From a checkpoint of a small transformer trained on Wikipedia.
Training: a variant of Muon for these matrices, 780M tokens, 5954 steps.
MLP neurons of a small language model. Each row is named by its layer, matrix (up: input weights; down: output weights) and neuron, and shows model dimensions 48-143. Each number is 128 + 24 x the weight over its row's rms, rounded and kept within 0 to 255.
After each neuron's rows, "fires in" lists the words (lower case) most often at its 100 highest values on Wikipedia text that the model never trained on.

L9.up932 [155 149 156 113  89 140 120 124 130  80 105 161  87 171 138 141 107 110 127 102 136  97 117 153 118 125 111 188 159 123 146 130 104 121 122 136 108  88 109 151 120 129 109 132 151 143 147 123 122 129 136 109 131 145 157 132 124 116 190 147 115 175  85 128 118 113 109 140 123  99 124 143 115 127 129 141 125 105 109 113 137 120 114 137 138 156 133 152 116 156 126 116 134 130 122  95]
L9.down932 [110 115  89 151 151 117 131 140 132 155 155  86 124 138 122 178 157 106 148 177 146 158 126 114 127 114 144 108 103 142 134 124 180 132 101 120 128 113 124 154 161 154 115 147 100 122 113 153  54 149 139 138 125 121 145 119 100 116 102 139 153  82 114  95  95 159 160 129 132 120 136 102 138 128 103 118 157 124 132 133 124 106  88  97 108 127 152  84 118 112 114 123 125 122 126 188]
fires in: "has", "had", "have", "is"

L8.up612 [135  89 161 112 154 131  82 104 148 118 154 106 116 140 105 133 109 131  96 143  89 140 141 132 125 174 136 100 163 141 118 124 138 150 131 143 170 119 112 157 148 104 100 173 121 153 140 144 139 132  90 164  77 152 140 115 167 107 109 136 105 108 110 143 110 151 159 110 134 157 157 174 147 103 110 114 170 145 101 140 138 163 160 130 130 109 161 149  83 140 141 104 123 153  96 138]
L8.down612 [155 114 157 142 149 126 168 144 114 141 158 127 140 106 179 162 113  85 124 110 139 151 105 145 136  93  97 118 145 104 115 146 153 137 128 113 143 125 116 161 115 114 114 153  85 153  83 130 130 119 109 141 149 160 144 149 149 101 135 119 141 117 140  98 123 174 166  88 129 166 122 119 123 117 108 108 113 118 129 122 144 129  96 108 146 141 113 162 115 125  77 100 133 145 135 153]
fires in: "the", "in"

L9.up860 [103 151 176 145  86 120 154 154 131 111 129 129 125 129  87 153 190 168  98 150 136 156 124 142 111 137 100 125 130 117 102  98  88 114 156 169 185 105 172 131 161 110 150 115 147 102 154 103 118 131 118 143  94 144  96 162 112 140 129 156 146 136 139 111  81 118 167 110 131 104 131 112 123 166 136 134  90 117 119 143 133 144 122  85 108 168 130 104 101 121 121 137  95 122 127 117]
L9.down860 [104 155 156 131 135 107 123 125 125 165 106 124 142 119 130 199 143  99 139 105 133 110 164  78 116  92 159  97 152 126 167 116 143 136 107 132 133 177 106 147 128 132 125 119 116  95 127 141 125 105 113 122 123 106  94  96 116 101 114 137 124 119  98  81 152 102 111 126 140 168 131  93 118 122 165 109 117 168  83 118 100 110 140 104 142 138  83 125 112 111 166 159 114 138 156 144]
fires in: "of", "during"

L9.up115 [160 131 143 116 147 158 137 109 100 138  93 109 164 138 142 150 180 142 109 102 161 172 130 119 176 113  85 122 116 159 141 145 150 119 112 140 189 156 110 146 114 132 141 136 139 131 151 115 126 151 153 165 107 108 113 107 100 151 126 112 184 130 139 107 128 152 139  91 129 118 148 139 185 124 105 131  92 109 134 111 139 117 110  86 146 141 138 104 127 135  74 118 154 118 120 120]
L9.down115 [146 131 104  91 136  86 128 110 159 128  90  99 132 120 138 144  83 157 141  89 125 110 119 148  91 153 118 113 139 118 126 100 119 147 113 100 111  79 177 137 146 137 131  81 113 115 147 104 150 132 127  78 126 110 107 144 136 133 110  88 126 120  84 145 128 111 130 126 124 107 131 100 121  91 125 165 109 169 147 116 150 102 144  95 124 164 133 149 104 166  99 133 129 123 132 145]
fires in: "not", "be", "to", "never", "t"

L9.up715 [127 103 145  89  86 140 107 188  93 112 156 169 128 124 162 199 150 132 123 109 121 146  93 115  53 128 125 113 137  95 146 121 167 155  82 116 133 135 158 152 144 159  95 164 143 121 105 114 138 112 109 122 151 116 167 152 141 124 129 126 154 129 125 143 136 121 144 114 161 141  82 141 125 132 121 124 119 117 144 119 155 135 134 133 125 127 113 103 124 134 123 140  85 118  94 133]
L9.down715 [121 108 118 138 111 142 131  88 129 126 155  84 131 113 130 125 160 143 131 132 153 148 119 157 148 120 125 128 151 148 137  97 133 117 128 173 125  96 148 106 122 127 107 131 127 172  94 141 140 124 131 138 124 142 128 161 133 127 102  91 128 145 114 114 118 139 132 123 116 145 152 120 162 158 112 135 157 103  97 102 100 158 112 117 147 139 140 161 109 123 112 151 129 126 150 114]
fires in: "had", "were", "in", "was", "has", "would"

L7.up939 [110 138 124 133  91 105 142 121  93 109 104 102 151 117  92 144  97 126 137 122 152 136 103 105 122 131  92 119 123 138 121 160 128 126 142 104 111 157 112 171 113 139 144 188 117 107 132 126  98 148 121 118 112  86 161 125 104 144 123 101 138 170 103  96 111 104 120 159 123 105 117  91 162 127 123 170 145  65 155 101 129 129 145 152  99 112 118 118 123 146 119 136  83 121  89 145]
L7.down939 [ 87 161  86 155 122  94 129 130 102 121 170 127 108 163 135 187 167 134 102  82 123 138 146 128  87  90 114 144 149 144 138  98 154 107 102 162 117 105 100 149 145 104 102 132 127 118 156 112 123 142 113 118 133 128 133 152 112  90 104 104 115 119  89 135 146 143 171 130 132  88 158 133 106 126 126 155 134 120 130 142 159 113 104 143 114 141 138 127 149 167 134  86  89 147 106 120]
fires in: "have", "had", "has", "also", "be", "not"

L6.up566 [108 129  92 116 131 134 158 106 141 140 127 155 116 126 107 172 157  89 134 125 139 187 133 184 114 151 134 161 146 126  83 110 120  97 117 125 146 133 118 132 115 111 146 101 135 175 148 154 141 122 121 138 155 109 126 151 155 122 174 162 109 125 117  91 105 128 144 119 109 155 132 131 165 148 131  81  98 138 121 156 127 159 143 124 159 122 106 143  87 107 145 135 138 165  89 175]
L6.down566 [137 145 140 102  81 130 128 130 110 178 124 116 120 114 146 141 121 114 107 145 133  87  93 102 160 114 118 138  86 143 109 163 127 151 139 130 139 140 122 135 114 158 115 174 103 140 124 113 146 155 123 124 140  97 127  96  96 117  94 127 154 151 125 134 129  98 115 127 143 122 180  97 114 162 151 105 137 111 125 120 145 125 167 167 130  59 150 127 164 134 144 114  93 133 142  66]
fires in: "in", "to", "as", "a"

L6.up619 [196 157 140  98 127 139 151 125 118 138 113 177 125 130  96 121 126 130 157  97 112 123 107 187 127 182 128 156 136  70  90 121 146 119 156 146 114 142 125 124 106 134 162 107 134 112 167  52 101 141 116 147 129 141 141 124 137  79 157 134 117 112 143 141 141 116 142 112 142 106 103 109  96 104 100 164 160 126 115  54 147 103 100 117 158 129 154 130 147 131  98 120  50 131 172 148]
L6.down619 [142 103 128 134 158 143 134 103 109 136 110 135 127 145 116 154 150 141  98 147 101 136 124 110 132 182 155 117 143 145 160 140 132 122 158 101 184 140  98 102 132  88  97 138 114 143 109 165 135 141 127 140 142 114 102 134  85 127 147 131 139 124 147 116 135 159 146 155 129  96 143 159 101 104 117 115 160 149 142 136 122 119 113 100 134 178 104  92  98 134 153 178 156 111 114  66]
fires in: "by", "of", "between", "to", "against", "from"

L8.up667 [110 153 138 150 140 111 125 150 160 148 129 138 137 130 109 147 174 172 106 141 140 146 153 168 178 118 109 124 116 150  99 141  96 153 128 122 137 151 157 117 127 111  97 140 143 131 140 127 134 146 129 135 125 119 109 112 170 122 134 140  96 129 148 155 110 106 112 150  96 146 106 157  98 140 151  61 148 147  94 116 129 151 116  97 103  83 133 120 108 171  95 113 164 136 103 154]
L8.down667 [141 142  73  85 118 153 121 138 157 135 133 142 105 143 160 104 156  49  91 141 120 144 111 103 117 158 167 136 107 118 110 123 120 132 119  97 127 109 126 122 135 110 200 158 112 150 189 121  73 125 106 134 148  92 134 111 129 105 105 118 160 139 126 127  98 140 115 109 127 155 125 140 100 156 112 162 129 125 123 141  91 141 123 151 149 110  95 136 170 135 124 138 135 119 148 115]
fires in: "in", "challenger", "indonesia"

L6.up391 [121 146 165 139 143 125 133 137  86  97 169 157 118 151 141 167 118  64 108 150  99 147 131 142 117  89 132 112 135  92 130 113 114 167  83 117 150 100 118 135 102 112 118 103 140  97 128 168 145  76 105 165 159 131 132 133 126 131 136 151 107 119 112 135 118 100 148 145 135 140 119 102 120 140 185 100  76 140 128 134 111 137 169 133  93 131 136 158 126 145 137 184 139 181  92 164]
L6.down391 [132 131 156 111 133 131 151 131 162 134 116 105 110 154 104 161 143 103 125  91 125 113 111 124 106 116 175 133 108 162  92 117 145 120 115 153 115 139 126  97 117 128  85  98 106 165 123 114  74 157 150 128 145  91 184 135  95 123 142 103 106 142 138 121 110 140 125  99 138 135 143 126 137 127 105  99 129  98 144 173 141 124 111 146 108 122 101 148 107 158 147  93 160 125 168 112]
fires in: "his", "her", "their", "its", "the", "this"

L7.up670 [138 150 126 143  98 139 143 135  99 141 144 124 105 137  74 139 120 129  89 153 120 132 115  93 138 115 127 151 142 147 156 108 115 142 105 111 115 105 105 138 101 100 146 141 147 122 109 149 136 166 116 156 126 131 140 139 137  93 129 118 138 142  89 147 157 135 145 115 123 173 122 121 117 139 119 103 146 147 135 116 129 126 138 150 131 100 117 142 137 115  77  80 115 137 187 139]
L7.down670 [125 129 129 151 141  96 151 126 123  85  96  90 104  94 113  70 118 131 109 156 134 158 138 151 215 140 109 120 162 162 146 111 149 113 155  86 108 103 108  93 169 165 117 124 135 134 161 105 126 116 159 155 114 135 166 154 125 134 166 149 139 124 158 172 133 160 147 110 176 131  94 119 147 166 121 117 115 139 134 171 128 120 115 110 145 115 112 101 133 116 142 150  97 154 142 126]
fires in: "for", "spent", "due", "fort"

L7.up1068 [167 132 173 117 108 149 143 133 119 115  85 113 138 123 125 147 138 142 122 122 134 124 119 135  95 121 128 114 175 124 144 149 167 173 140 129 120 155  96 105 136 151 113 124 132 124 117  71 157 137 125 137 142 121 114 137 115 136 121 161 131 132 108 164 126 108 119 162 144 125 140  96 127 123 161 148 105 140 138 138 128 120 128 136 121  96 163 121 139 151 138 140 120 148 106 147]
L7.down1068 [ 99 109 128  70 143 118 120 107 150 130 111 158 150 127 141 178 188 111 113 100 145 118  99  91 123 152  98 144 121 163 125 109 120 151 128  71 127 135  98 172 160  83  98 105 117 116 132 145  96 124 129 131 166 115 161 119 138 142 127 122  83 108 116 119 139 129 113 120 142 148 112  83 126 151 112  96 189 112 168 130 100 155 144 148 119 120  95 135 124 137 119 114 134 136 127 128]
fires in: "s", "his", "her", "their", "and", "its"

L6.up52 [128 130 123 103  73 116 129 160 103 165 123 139  94 176 140  86 124 179  79 124 114 126  93 145  99 148 116 116 158 136 157 102 128  76 179 128  98 101  92 109 117 161 111 167 124 133 151 118 138 116 170 167 123 128 121 151 155  94 150 130 147 165 146 124 124 132 134 106 107 131 106  94 156 106  95  93 126 137 157 123 125 185 126 115  97 157 149 130 126  83 136  92 144 141  68 131]
L6.down52 [120 135 154 149 150 121 128  80 129  72 123  96 117 127 108 185 108 116  95 101 143 151 166 103 141 111 112 160 110 156 127 147 131 175  98 127 118 157 166 116 164 110 142  94 129 123 115 149 111 133 108  92 140 157 110 106 141 171  94 117  92 138 134 123 125 110 118 163 128 158 128 187 111 137 140 152 112 142 121 140 170 114 102 124 155 128 101 137 149 141 106 108 104  98 143 135]
fires in: "also", "they", "and", "only"

L5.up800 [153 152 153 113 135 114 104 118 148 137 135  91 169 106 145 135 103 166 139  91  99 191  55 127  94 154 143 144 133  93 151 120 142 142 150 138 109  87 156 142 137 130 106 150 128 165 140 131 183 116 118 175 124 124 127 154 117 163 125 152  95 127 124 143 154 158 102 124 204 141 123  83 155 141  85 128 181 150 135 136 129 143 120 118 102 118 153 157 136 109 134 114 151 156 132 119]
L5.down800 [112 146 121 141 115 109 155 101 110 117 139  94 118  91 144  79 123 130 175 110 128  91 159 143 137 113 109 101 117 113 145 113 128 118 128  56 149 174 134  93 124 180  93  80  88 132 153 165 157 158 110 112 155 108 132 145  83 107 108  67 121 103 179  85 139 162 148 102 125  75 123 122 130 108  97 131 129 117 129 105 142 119 142 121 147 115 150 107 142 124 148 108 139 134 138 100]
fires in: "i", "we", "he", "you", "they", "she"

L6.up1265 [108 132 126 117 120 133 134  95 126 144 152 123 105 140 110 119 115 130 128 130  97 103 132 147 116  95 144 132 164 136 110 134 120 174  87 157 123 113 135 135 111 136 132 127  99 125  85 150 118 137 124 172 143 131 138  93  75 136 161 116 136 111 115 109 126 132  85 160  99 139 125 132 126 162 140 142 135 144 149 123 128 106 106 151 130 163 159 108 120 135 147 116 118 127 161 147]
L6.down1265 [142 111 148 126 100 108 125 139 147  91 123 146 156 153 138 119 159 153 165 130 106  93 107 105 157 149 122 132 122 117 128 118 145 157 100  98  81 104 110 129 130 123  89 111 105 160 141 118 172 114 117 119 157  95 150  89 145 161 169 164 133 158 159  96 106 178 145 123 114 108 163  96 182 101 142 104 173  98 115 113 149 123 140 132  91  85 146 187 119 168 149 165 110 117 125 105]
fires in: "his", "s", "her", "no", "more"

L5.up203 [159 148 132 142 144 144 133 143 150 113 104  89 120 135  92 176 150 128 161  85  91 167 134 120 130 120 157  93  84 155 161 184 119 141 160 165 109 147  88 139 107  70 166 159 129 117 100 157 105 140 150 150 132 169 113 117  95 101 158 127 159 136 102 100 141 168 141 148 109 106 104 128 144 142 157 158 121 154  87  67 118 154 124 155 131 131  87 140 119 139 107 132 170 102 118 192]
L5.down203 [ 91 101 120 135  98 133  89 130 142 162 158 112 152 137 175  85  94 131 128 153 170 130 145 116 110 107 128  94 156 114 108 118 140 106 115 100 125 139 109 112 131 153 122 139 140 166 144 114 120 124  93 168 116 135 154 158 101 111  78 163 147 150 129 125  73 113 104 120 131 169 105 151  87 135 140 100 133 122 176 158 166 119 147 114 126 112 159  91 123 107 133  94  76 160 121 119]
fires in: "and", "to", "s", "by", "except"

L2.up1058 [135 154 107 147 133 126 178 115 132 165 159  99 135 156 181 185 159 148 100 126 116 124 117  82 119  96 115 147 126 131 137 119 172 132 127 160  86 130  93 133 113  67 112 106 118 123 101 113 142 124 110 162 147 123 104  87 100 115 135 104 153 100 100 130 130 154 112 106 129 154 172 203 134 151 139  71 123 164 122 151 153 151 139 137 115  92 125 150 118 120 162 183 115 109 100 161]
L2.down1058 [113 127 163 151 112 105 115 130  98 112 141 166 139  85 106 126  87  92 177 119 162 139 140 153 129 125 147  92 143 132 136 145 102 121 150 126 181 131 119 133 139 169 162 154 156 125 144 120 123 131 179 111 118 105 115 167 176 162 127 197 113 146 111 103 161 157 138 121 156 107  95  85 115  85 140 140 170  76 130 129 135 109 134 130 154 176 160 109  92 174  99  93 134 158 147 108]
fires in: "a", "the", "it", "that", "their"

L5.up982 [157 124 123 139 122 138 106 145 113 104  83 121 124 150 117 166 119 124 115 111 103 147  98 138  76 161 161 139 119 112 117 119 137 115 101 158 123 113 147 168 122 122 129 155 124 176 134 118 130  98  90 129 152  88 107 122  89 162 110 156 138 139 153  86 124 150  98  71 139  92 134 149 131 144  99 177 107 128 114 107 124 111 126 158 137 120 126 127 123 145 133 149 136 121 122 142]
L5.down982 [ 87  95 141  94 147  72 126 128 113 164 152 125 101 136 156 105 138 153 126 158 112 100 132 115 126 109 122 128 115 122 128 122 159 164 153 145 162 127 149  77 100 135 154 131 128 165 144  81 127 144 124 126 151 142 119 121  59  71 132 172 112 115 129 154 132 165 122 129  91 164 116 105 113 171 136 131  87 130 132 161 166 127  87  85 162 129 127 151 108 125 150  97 113 127 125 141]
fires in: "not", "to", "than", "except", "and"

L2.up442 [159 137 126 117 136 109 136 124 150  95 155 144 124 131 115 151 131 100 127 120  97 156 146 106  95 111 162  80 159 104 115  92 139 159 125 128 105 107 126 139 140 103 148 159 143 127 147  89 112 107 101 120 126  98 121 114 164 170 153 137 125 190 138 152 139 141 127 118 144 135 129 116 116 142 123 136 133 112 130 126 121 118 133 135 131 148 112 115  45 113 156 117 117 117 109 106]
L2.down442 [103 108 151 148 124  90 102 110 116 164 119 110 135  77 168 120 183 123 146 127 106 105 134 130 140 153 127 126 117 173 130 172 142 148 106 139 180 116 130 151  60 159 103 107 131 127 101 144 113 165 146 144 143 138 158 151 128  94 115 115 114  95 106  90 125 151 142 109 128 102 110 101  88 154 128 163 155 144  99 120  94 132 126 142 111 136 120 148 153 169  99 184 149 119 185 131]
fires in: "on", "in", "career", "his"

L6.up468 [132 152 143 101 116 129  86  93 113 130 152 102 167 169 141 148  94 114 111  88 153 155 127 117 142 132 153 147 136 147 148 140 115  72 152 124 116 120 151 111 119 177 136  80 171 109 122 112 164 160 169 140 130 160 122 125 135 141 138 109 135 174 132  97 142 149 116  85 171 112 134 168  99 111 110  82 157 146 134 117 152 122 158 134 112 156 122  98 132 133 118 185 123 157 132 130]
L6.down468 [123  95  97 157 126 182 130 166 138  85 117 153 134 111 150 103 129 120 134 147 159 116 137 131 116 133 169 112 116  91 101 151 116 112 118 133 122 130 139  91 137 103 133  94 125 138  98 156 134 109 112  88 113 108 150 138 150 106 160 116 132 168 135 111 198 113 132 150 135 122 145 117 145 128 122 173 124 107 132 136  79 178 187 128 145 164 147  86 142 128 115 114 142 104  87 112]
fires in: "to", "we", "t", "i", "you", "not"

L9.up935 [112 123 110 125 150 139 154 103 158 129 107 159 171 178 149 136 113 115 123 138 130 121 132 150 140 134 134 116 107 101 148 133 113 108 107 139 172  98 135 127 110 122 120 142 130 134  92 166 135 102 122 152  87 163 148 117 157 130  91  95 131 167 127 115 127 115 147  98 149 146  86 138 129 134 131 127 132 134 129 149  82 151 175 144 127  94 171 134 113 142 112 106 101  97 142  93]
L9.down935 [131 101 138 113 153 153 141 166 120 152 143 122 122 139 150  99 118 140 129 127 155 119 167 107 119 110 129 111 141 138 144 119 160 136 109 125 115 107 147 110  90 146 109 137 132 114 103 140  80 103  98 147 111 128 106  79 147  60 133 177 122 151  92 154 130 104 105 118 152 148 125 153 161 159 140 116 151 158 109 170 105  92 157 151 155 117 146 129  95 130 118 104 136 123 111 138]
fires in: "world", "league", "player", "worldwide", "ceramics", "king"

L5.up808 [201  90 102  73 162 121 119 120 120 120 155 104 164 159 112 136 131 104 146  90 141 152  91 136  85 167 140 125 162 124 128 155 145 182 120 122 162 157  94  96  94 140 143  81  88 142 160 109 160 152  97 133 106 144 116 144 137  72 114 119 136 111 104 104 131 152 126 124 154 151 133 105  91 127 105 169 117 121 134 106 101  72 105 122 105 130 119 139 167  97 130 127 118 166 143 105]
L5.down808 [139 189 179 133 105 114 148 130 129 120 130 156  80 130 123 174 151 127 108 104 140 158  98 135 114 188 137 123  80 122 121 151 143  90 147 126 126 111 106 114 170  98 106 138 136 146 135 102  41 126 163 124 112 106  94 110 145 182 121 126 119 148 122 108 177 128 126 120 117  95 158 131 118 138 133 153 148 172 149 147  98 111 116  92 159 148 125 118  75 155 140 123 153 126 138 117]
fires in: "its", "the", "s", "two", "their"

L9.up796 [ 71 150 112 145 132 103 118  95  90 103 124 122 163 191 115 165 128 117 104 130 122 131 107 101 112 164 116 163 149 120 109 108 178 142 122 128 109 133 118 163 155 166 124 126 118 101 118  90 114 143 150 130 104 107 143 131 192 106 103  95 146 120 124 104 148  75 133 156 152 117 150 119 154 139 164 141 149 127 133 103 108 143 113 123 138 154 115 137 114  81 135  94  92  95 121 103]
L9.down796 [123 126 141 135  87 120 153  86 150 112 115 155 143 109 127 192 148 109 137 158 162 110 150 121 117  94  96 111  95 130 144 160 152 135 159 129 130 146 152 148 164 100 161  92  98 105 121 129 105 113 142 130 164 138 145 109 123 125 140 132 147  89 139 133  72 109 125 100 144 121 136  94  97 133 116 107 143 171 135  74 130 121 132 118 128 103 127 129 102 116 113 105 162 126 193 119]
fires in: "had", "has", "having", "end", "as"

L7.up529 [119 117 107 119 147 118  87  63 138 128 118 140 145 118 133 197 109 113 156 151 107 117 122 139  90 149 148  82 113 164 118 138 108 108 114 162 100 170 164 112 130  90 164 100 115  92 108 100 130 129 121 152 130 149  96  78 117 110 148 100 127 139 119 171 150 120 132 166 133 132 125 161 146 127  90 122 109 137 136 121 181 168 116 146 121 141  94 123 115 144 150 100 109 120 134 158]
L7.down529 [127 125 124 128 155 164 193 146 108 136 163 156 139 126 136 152 136 144 121 143 110  89 121 107 136 123 110 151  79 109 157 187  97 154 143  83 130 126 168 139 105 109 151  80 134 146 135 132 127 153 108 125 118 135 151 125 129 119 123 145 156 156 129  98 137 140 146 108 117 109 148 103 147 123 168  95 151 125 115 105 115 125 130 113 172 143 117 165 124 120 129 132 135  78 156  93]
fires in: "on", "to", "in", "by", "from"

L7.up659 [117 140 161 141 142 151 105 158 158 124 141 141  88 188 162 118 125 118  94 125 121 133 115 119 155 107 107 145 145 136 139 130 102 125 147 149 108  94 119 129 168 176 115 111 131 156 122 163 100 110 106 155 153 143 140 142 128 122 197 170 134 172 162 141 131  40 147 121 170 104 148 168 129 157  80 100 143 120 118  72 124 140 132  97 126 125  87  91 138 106  74  88 128 140 143 128]
L7.down659 [ 99  96 134  89 108 133 133 177  86 131 165 111 141 139 126 138 117 120 158 173 127 121 122 201 127 184 135 139 119 152 142 166  92 118 127 127 116 161 152 117 163 111 145 129 128 119 147 112 152 117 122  95 127 116  88  98 149 142  98 137 140 118 113 149 106 135 111 134  87 175 116 148 119 151 112 133  99 132 126 129 110 104 174 139 100 145 158 140 120 119 154 141 104 147  97  73]
fires in: "of", "in", "preceded"

L7.up623 [145 126 158  75  97 132 101 111 118 152 115 127 142 122 138 111 169 126 148 126  91 108 127 117 146 154 109  89 161 151 161 109 110 149 144 115  90 110 141 137 124 145 137 116 115 107 170 149 172 153 133 106 105  66 128 144 135 127 150 125 100 152 110 123 105 100 105 134  91 140 151 108 145  86 106 137 167  74 131 158 125 146 130  98 124 143 139 142 161 110 102 119 113 112 106 131]
L7.down623 [174  97 126 151 143 137 109 146 165 137 163 111 122 145 115 192 102 123 134 136 155  82 153 151 133 121 125 152 153  96 132 129 145 133 153  80 185 110 118 102 139 131 137 144 115 132 155 156 159 149 129 136 113 183 157 157 145 110  88  95 186 150 130 115 191 121 140 134 126  73  98 103 133  98 126 165  79 120  85 145 119 108 143 155 106 133 164 118 136 119 136  93 124 111 123 128]
fires in: "and"

L7.up741 [150 115 132 143 112 138 151  57 100 117 134 118 138 156 100 165  96 175 125 132 127 118 102  84 101 153 103 104 157 169 179 178 107 135  77 160  76 107 157 135 105 111 145 178 156 135 135 112 144  80 122 127 147 161 132  51 120 147 129  65 134 175 126  95 112 165 136 105 161 159 150 108 144 119 134 105  89 121 153 137 151 108  87 105 138 152 129 156 109 122 137 129  97 151 141  97]
L7.down741 [ 62 126 143 121 101 127  97 103  89 139 116 128 126 138 151 123 127 112 119 128 109  90 132 119  81 100 178 132  86 125 102 143 127 127 152  96 149 104 143 140  99 126 135 143 161 102 102 116 130 151 121 125 124 135 135 182 152 129 149 166 128 148 124 121 131 129 133 106  93  86 126 129 138 110 154 135 127 115 113 101 105 145 121 136 113 113 191  90 159 127  77 138 178  94 135 138]
fires in: "to", "not", "edwards", "ever", "never", "him"

L8.up613 [104  89 125 120 169 140  88 132 130 117 149 101 157 147  81 123 114 136 127 142 135 148  93 135 108 153 154  96  97 146 123  78 151 105 147 134 111 161 120 103 142 151 123 138  91  98 104 114 146  90 136 129 110  99 110  80 127 106 160 163 119 133 161 155 104 144 153 132 109  97 113 106 114 151 147 167  85 136 135 106 119 122 117 174 128 115 127 117  99  97 124 181 118 137 152 154]
L8.down613 [145 107 107 133 105 139 148 121 110 116 156  89  96  86 146 123  98 130  94 107 167 119 110 143 142 136 131 121 131 148 127  94 137  81 128 105  86  88 134 103 123 175  91  92 141 157 118 155  75 123 111 137 118 108 153 120 134 122  87 130 142 168 164 119 106 114 156 127  83  86 126  99 108  86 129 136  96 125 104 150 105 139 123 119 133 149 161 127 102  80 116 113 156 125  97  93]
fires in: "was", "is", "were"

L6.up487 [158 200 156 151 120 128 114 146 128 133 143  69 110 168 125 167 141 103 178 139  93 119 117 126 178 167 146  90 150 136 149 143  91 102 155 150 133  96 157 146 154 118 133  91 138 104 113 142 113 125 123 134 133 124  79 100 131 160 140 171 118 131 134 182  97 140 115 117 118  71 129  91 161  91 117 138 135 145 117 148  99 112 109  87 110 139 138  99 144 151 126  72 135 144 167 155]
L6.down487 [111 124 132 145 136 118 142 137  83 187  96 159 139 114 139 154 114 133 120 133 119 128 132 127  85 149 123 110  92  99 169 112  91 124 152 125 168 146 115 105 157 116 141  99 125 136 123 109 118 130 145 124 159 100 207 134 129  89 134 103 162  69 123 142 162 130 145 119 139 163 162 132 152 124 135 117 132  73  93  76 137 153 170 138 156 150  85 117 147 119 173 188 132 128  97 141]
fires in: "of", "at", "for"

L9.up526 [ 83 102 164 156 122 160 145 124 117 131 146 153 156 154 134 158 161 135 118 155 106 130 142 147 116  78 107 128 152 113 163 145 116  97 141 138 112  83 131 103 104 140 106 138 116 105  90 103  85 144 119 136 154 138  94 125 151 108 182 166 126 159 129 102 107 116 114 111 153 134  91 112 129 149 166 115 168 103  88 102  89 140  81 131 126 123 159 108 138  99 113 135 160 148 115  98]
L9.down526 [106 127 141 172 134 149 142  94 109  99 133 101  98 185 123 168 140 108  83 158 107 142 127 126 155 179 131 151  92 133 100 115 130 103 136 112 101 117 165  96 157 110 120  92 127 128 182 145  81 174 118 119 121 101 148 137 119 143 118 172 160 117 135 131 126 143 205 185 146  99 193 114 149 151 133 113 168 105 161 108 106  98 128 122  98 121 178  99  92  86 187  93 108 116 152 108]
fires in: "with", "had", "featured", "have", "has", "contains"

L2.up1174 [153 159 169 131 158 121 163  84 131 152  97 107 105 120 133 174 109 138 123  97 109 176 128 131  82 117 166 102 138 125 167 115 189 137 146 119 167  78 160 115 118 136 116 140 148 132 105  97 152 150  98 129 173  85 136  98 122 125 180 115 121 119 123 140 118 109  93 128 137 129 137 127 105 122  80 120 136 124 146  95  66 139 175 129 111 121 220 148 118 166 106  92 122 129 167 143]
L2.down1174 [106  87 146 174 121 163 112 160 131 143 127 123 119 152 106 140 130 120 153 114 147 111 146  72 164 131 121  99 114 140 123  92 109 120 123 119  92 121 107 166  74 114 154 100  62 128 107 177 131 116 119 149 128 162 127 152 125 124 131 138 149 164  95 115 118 117 157 125 141 133 143 169 101 155 142 147 128 137 110 155 190 156  90 135 140 125  79  95 147 102 122 180  88 139 154 142]
fires in: "by", "to", "coyote", "of", "from"

L6.up832 [141 152 149 161 118 121 111 124 111 112 128 107  87 150 159  89 134 141 110 114 146 127 104  98 113 108 109  98  97 130 132 107 135  70 138 130 140 146 134 149 152  98 155 101 127  64 116 104 136 149 128 101 165 103 113 120 104 134 171 152  97 109 108 160 103 121 127 129 141 130 126 143 105 162 114 174 154 125 150  93 138  86 102 125 117 136 136 130 128 133 126 119 145  68 119 125]
L6.down832 [143 145 119 114 164 125 129 136  97 108 133 142  95 122  91 150 141 122 124 128  84 111 138 104  99 125 109 102  96 105 143 107 117 131 140 119 174 180  86  98 128 123 133  99 131 144 118 122 106 119  99 112 124 119 130  89  83 147 117 155 171 133 154 137 130 133 129 136 146 136 148 132 160 127 156  92 183  76 118 109  95 124 155 137 156 135 129 145 103 114 146 141 120 145 159 135]
fires in: "of", "on", "in", "to"